MLP neurons of a small language model. Each row is named by its layer, matrix (gate and up: input weights; down: output weights) and neuron, and shows model dimensions 256-351. Each number is 128 + 32 x the weight over its row's rms, rounded and kept within 0 to 255. Numbers have three digits each. A neuron's up and down rows have the sign that makes its largest values positive.
Before each neuron's rows, "fires before" lists the tokens most often just after its 100 highest values on Wikipedia text that the model never trained on; "fires on" lists the tokens most often at its 100 highest values on Wikipedia text that the model never trained on.

fires before: "|", " |", "\n", "|---|---|---|---|"
fires on: "\n", " |", "–21"
L5.gate521:130157103116129070185160157094117162153165144121126104139133101092126107098098086196132163088128174133136200104151119118126205075122077030098142091100220135134083128146129117096097110112176103122135127122153096130123137089060037094175145098121093110122149136159186157121133132094118143152
L5.up521:168160110162117141095141170155117109109127119123124071141141079079111148113186145078100121130135157139127128112166084142103171126117118120165129074098103107139159102166108111150144143114170152108123172187124123111174149125116060104106112099122137141153162118193138169115086111070123156170
L5.down521:137138094085104147112105133129096169145124144170128084110123190110098187138127136142143110108102144159130136121111124150159121113197144132127118154082145083151111129107165157135119096163142102099178099159103171104186076077129056162115193131182181137112106114076076145089126118134126187107

fires before: "|", " |", "|---|---|---|---|", "|---|---|---|---|---|"
fires on: "\n", " |", " 1"
L5.gate1988:152071141133140145113133086105141116138119135089137088129121154152095141158149104129163122128124155130107148120181127153078143141113065091179141126121133155082076060136030123145147112156138115113136122170132088144097154105154078158099165172104113156232140143143102175130087107129174119104
L5.up1988:121154108102140083118074170150114135085134120127126092161128149147114191138095146156115109078114080184132114099115071170092182178142166129118168093123122174103149111173100116151091113134118091152142170099112139087158137121122165138103143105140152136140120148162140090069072125128094096145
L5.down1988:115132148133148177084130108138107148139089174122077102133133169153178135065148103076207140088163064173107160046121133077158115078136089098126117176085109056103151168150122177111110108150154082128059120140044096132147176118126150143083124110146128078202151136110145137132134138204145119131

fires before: "\n"
fires on: "\n", " |", " produced"
L5.gate452:142150107113069129073160115112083118130121120126150116115121144141120108135049123165127125186075111121144076125107154195126123122093175147192117148119125170183163139138160112169132097157132124113099136071149111190137109147102172139106137155104104114113087133183117132187087112160105145069
L5.up452:085142163118115117118143135124127146123158134118080179112146169085125148124108129188162101145136209129129091139184130121190118128119195125100105155091129126160126090129111135131152110125179109149094139134085143159121052115161153133212152108111160139094101149150120101109072076100135104141
L5.down452:133152172178159142128106117121101125135194128122210122160077113141133088138133194135124149158086138150095119130149096137127091119111086180146118149114122126106159190142141183139097134093150120144115176113117208178181118122126086157043177093136141147128097093096048117107094162156129142107

fires before: " |", "\n", "|", " –"
fires on: " |", "\n", " –"
L5.gate41:137144094152178085167148120123063157119157121162080157134159184147099157097137115120074116100107114158158088074180156084123115147137158120134134134100098072078143062115118162115103124101151111094096144200143198095111120116165106102065081127118141125143102118094084139128081101147121141119
L5.up41:159152095131109144130122117085093141152131121111096130131100139136058111109106121156122110148112114164155118123052124146111069112145139160158145078183156225119078177122116169144076151121112167151104103138078158142150135175136106101077123099146076139175123122110170118094103251066139100108
L5.down41:117134115122153135089132145150088162105086111140116133149093133148143128128153053119082142140140134074202133153095139098129092199157149102120127102153082098139152150123098159096099060095160153075140105113207142100178120194183170193151136117090150109084167135135096116166095107096147093130

fires before: "\n"
fires on: "===", "====", " |", "==", "s==="
L5.gate2022:115156090142154194099160136103050148101094183116189064158170143143118094094167118165140114110119144068096134111115149137114119145170125158120141116073122134085111062141157120126128139100113090135099099078087129151203083084120115158109118154141118111145098117079102132180134143097134124126
L5.up2022:122136132167128155219103178146105206128146135105103144138129134074140092047125139200161105165143125136133170102131130086172097125154132184093118120146140180123133111121150143158065108137147091155050071104134089184152090083112081118147073165129074098170072128093153056102095136082118089127
L5.down2022:141146191114103135122135106121145064101114107118159081113080144130103132093131160154080171180074084064045092109073111122091166139159048128199123189112144141076111170144086160202113152149153185144137127137080112125131122154165159074173150126097183108131104138150089175110190129075178117142

fires before: "\n"
fires on: "\n"
L5.gate2754:123105134124097118150113060142074126124100145153126081138119116137116129100117190165091136169124155158144140119145188157135090111123104139163067172062134112117073128082134098107159052189168032104107187148115088150207100134150129136099110139086157180145108112105147165187135113185078065118
L5.up2754:075133145153131143096122127118156148137159150103113128062149137083140162085171112133167116121145036145127186188157152137114135141157138124084151116163149106166097158092181093097126074118128110137105077083100113129091084113125179177108079114117197175188111163111127113137151140121135098142
L5.down2754:147068185062121134144150131124126161127089113159170119165134158069108090095132105135099164084134124153126101112176178110155144071076121093142151094119139113142083108139118156113102120144095153145099155107156152123064081130145140166055152130128154119154122149207143121081178131161172121102

fires before: "\n"
fires on: "\n", "\"", "\".", ").", " film's", " following"
L5.gate456:152171147174154191143162167086126126119139187156162183000162172103097128159124136155089110142078159130144111139095107211155122151138114109129133114115165066125157150067112138101134091189166226111152114083160114134123050159150098145147078154111162151104145164133158171112113103098131101104
L5.up456:118129107134180148116115145178089102114158167116103201112155178138122151102186135131088179140082118144149143114145138149101093113127136134152133095137114145082099145073149126169168098092105154147100100144110141169168133103058137121068105152146099128116102166130058057088087051091112124103
L5.down456:153134182111091129079150077133110178134177062142128125174113158105080147111115150138093045145122129152152145224101156141116119162116095145100126075106097145120167128159180154134173115141121134117062148175131143084175066097125117134136104083120127092175069107129156108088179165177117122107

fires before: " |", " not", "uter", "ure"
fires on: " ", " do", " did"
L5.gate1094:108158133051135081091109148156054143119114126132127094104108140150148123150096112209079194147164104112129091079144100126123147104112124105148103148168125139147105131191049091124114126150205119086117135108122155073083146135156165103143117073147094154118055064107109139090109106208118157122
L5.up1094:091159083093102123149107131165057162093123102142132116038115108158138134119068164146104144165147109149102090097189134092107107106098071093110096139119164148121095106114112141104109167093144151109135110105139201109142127154172139079163143050101047119094097139110125142102163069168161184130
L5.down1094:106176141129085073103092099098085159124115141069167116116121160172124085175132156148162105176119164083148089110101147112122106137110102136133149150129185126146147123115082158024091060159096112080163143149106184156143157092144110119124181143137079120145091104122120168088114104149116173124

fires before: "\n"
fires on: "\n"
L5.gate2335:210143136065112143129173118172088139130153195111120120133128124150123126099117082135139078164107197129152091148159133142154118107134135112123153173159160143114109134110120166176142092140066124166078152078096104161130118106135159115121155131101129111148122138102061124114149162140089109126
L5.up2335:143110112090094124162158166131087123094127146160171133121082099078145175109154091216137107155100162118178077117156121148166136160130121114113144192100150149076135107092203142189131076101090115150088154145096150152149099125146155136137129087074108163217107168158099097115138142135080072125
L5.down2335:140124159138130149129133146121112164115135122131146076121088118075101186110142116151152180158110189101109137132164140104122123156146166130142174153159197127116156062137084098109158142183077088138094132119102134144149110127119120176111154117087127141144109131134155120140170167075096127104

fires before: " States", " States,", " States.", " States)", " Kingdom"
fires on: " United", " Second", " those", " female"
L5.gate2841:065116095091202100105077123119111101188060089126200132137097143136118087119126142153128180091152124116132116118208141108125122101103111113121174185175190119135102143114148146121135079184125196167172110115142152100142130177129141104138153166105102168095121176198148115144184127114111150146
L5.up2841:057158082123080116159102160073134055144134127164110078167119121162064133100075110092121154158150130112104114168033188172192123144099144140155176139143134138160148095151119102118138172162185128113112179125121139145099126124124132074150109156203086113179112112080084085138161133118093110159
L5.down2841:142133152116191116157117136150109167105155121158168047135165174165163124082117163173145157131063141111138166118180123076090117145060118172136093094169161163132105108135102133199110112135142170108114136104078151166125109163129114194096139101180080105110136145158121116183069083128194131086

fires before: "\n"
fires on: "\n"
L5.gate1507:179104097140115145146123131119045169087168144071158164072136092100193131095113121128136113153101104164131162125141145112114131121086091113173175179213139171090129138158128133154154165135171094079135138092135135182160107089107138118130100143140195074142132153129103144114088082146095127094
L5.up1507:167111138108096045125142128113107164084147136140144147156176103109117163148115099139095146107077112106138140147138147132186120114139124128123176124143098132085194165132207143150103140083098136173096121198091097093162153155119177102153119139123091139130123084155114164050102118172123087095
L5.down1507:148156131135158161151074182110121115174158090165176130119115124104151056157128171135098108108140084127094127117158099092152164124122080133133106204158131108140118130114065132129119103111118102153091133136109113124151083110119093085111120148127100161166115153123178099083108106123105093110

fires before: " |", "\n", " 0.6", " "
fires on: " |", " –"
L5.gate2266:144156132191118178107162159086103089131110161146198104160177183075082162074165088139113129145131140116130129086127153127168084140201132220064086119110144053118062150115117202128144000102120147121117130111115126170176070139106076115185149152134101171174110101087130118126106162133124035141
L5.up2266:113139106179135137092182182165130146137189144091176102062133133148119130111104126077097097173105136144138147092223108101118120114198160139080097144143092137143090162148149145082146143170093125178134159120127161118133139175148106129146133161177116105088051215064149084173076125118185092152
L5.down2266:154117143130147139116142127123096106153082133141117095172069125209102109141145107141117152137146109073175133147085158089076121146195114109122147116123143088163125118129140134094093144122100182072103107156162112115140116108198140120165144091088145133119103108164094228137126152155131197167

fires before: "\n"
fires on: "\n"
L5.gate1881:178109168125074108081165171152099172100095087117133155143127127086102129113174121157155088175091186122105069142147108150122083105129127148123106154159140108113151120124119112139115134132136106159089106145128148172157139141124169097151071134107130181140107177124095130144125105118119067140
L5.up1881:171122165084077128136143118119099177107164153125143123172072151115099173112123125200135126192121164121189090147175141117154118128102126142134092189163124131116109147115162158156152136177142070142092116076119133171113149118150172151125196097094149124162108157142092107142102107125131117139
L5.down1881:154104176161159144115118107150092140077189158119143088134094167146109151134122159181102140156136183081153127142147160120131147127143097120097107146188149132168144185112129141161134138180082121162039187139124176114096069137133136126112086123085143076174084148128131123142114134060134121047

fires before: "\n"
fires on: "\n"
L5.gate1835:142134197130080155128130148048061186090125123135166124164156106132108160120202157166139101118084156175178087137133171141092141132091076118117119144116124118162177141148129133181129140125122128167094133156137115137170125137136132158134156118052144105184154156140103115152142137153111141095
L5.up1835:155139091140041121075115132127132110118123108072114139137092164160100108095133137191154158176122114135183155139141081150137069100155126143137105167127116175106132118095185152161112118159198070143046095140130155171142099137138126114098146101128148145165139165134109108122170118115167073128
L5.down1835:172087118148131183152182054136107176085111164141090093118035125172129146137091157156144105170115129139095133121157110106148155094181190104166144150127116123169072169100122121164179160153110089090103134149078158127108150110143096117114140121141094170126149107109170124169189134147099163145

fires before: "\n", " |", "ation", " —"
fires on: " |", "ens"
L5.gate1154:088127128188177060130103182091057148185095153133187174156113147124071153084127098143113195120061189175145160105115120205148149128184135176110125147105110090139078128152151103138143128129196154096073130114123230112104080161141076101128144085115136145150081118114072119143133128071184108085
L5.up1154:134100125183145145095159209145063184153148120076116112150163103114113081099106179130106189103129103145115114105111156118145056166177118129125118086089092111081173115192177117120165104133152130112096106181137133158102091082154101140048136125103161103150138098136156075142078152113145107170
L5.down1154:123088137106148153115140100147158132139120166102115144117180149131061107112089136184091126116141081149133133146116160108131091164186203140081109157140109105156125086121078136097105059132143168132151108122170167138124146146130140118134150115137062112111130192128103058120067104101132125186

fires before: "|", "\n"
fires on: "\n", " |"
L5.gate480:090135155132128144114136156080163124076108088181133114135212143118095173079205102149115163168113130174151174142132162120164128164109214111144103129135172158171074095137155098108083087115106077107116130107123136093134122114063130101138163122072145101107146146107123191162116073086130116168
L5.up480:146131163113140131139126201132171084125160167130164091136111118092135126170144133157113188160184126080103145083125134143105115087127145118129108124112148185127146133109116101166118153142146091100118151107073106090158160124098113098065090050111138073114151116111137179127167150120119160117
L5.down480:098134115102161203158128079155107107089095111169148150136106084148208069108107139119175089188138150136154132123153066074166062142092092134089141106129159095139113130179156159154119113178141132165185086131150142129110087104092168146110136179154158138172147170096101080173157131120121084142

fires before: "\n", " the", " a"
fires on: "\n", " for", " as", " from", " in", " into"
L5.gate547:112123108177097132074138131124099200111155169121167112113105116070155157158172173063110113084074095119136129151136159111124101118149084151165131090127102175164143123101108159203195110140196063114146153144074130153150105086078100187113176122158148208100085146111096128115136157171130141129
L5.up547:093147147133108159087165135068147179108127154179090126135081078097170183105110197154087148100103134116084117124128172074143152180146072175139163115127092163112154091128135175137181053142108131151113117175075078170121118140182076121144179097114110125100091148089120112094181112162120142143
L5.down547:181141135139197077132148174102162175109163152194151098101044115096190174135111136164166165108140095128104092146109115158168111133134054135146172055143154201145146116068100166125126104128100117118142157081115150122132085115135095171099086224090120068086167095112176116120103128148135103076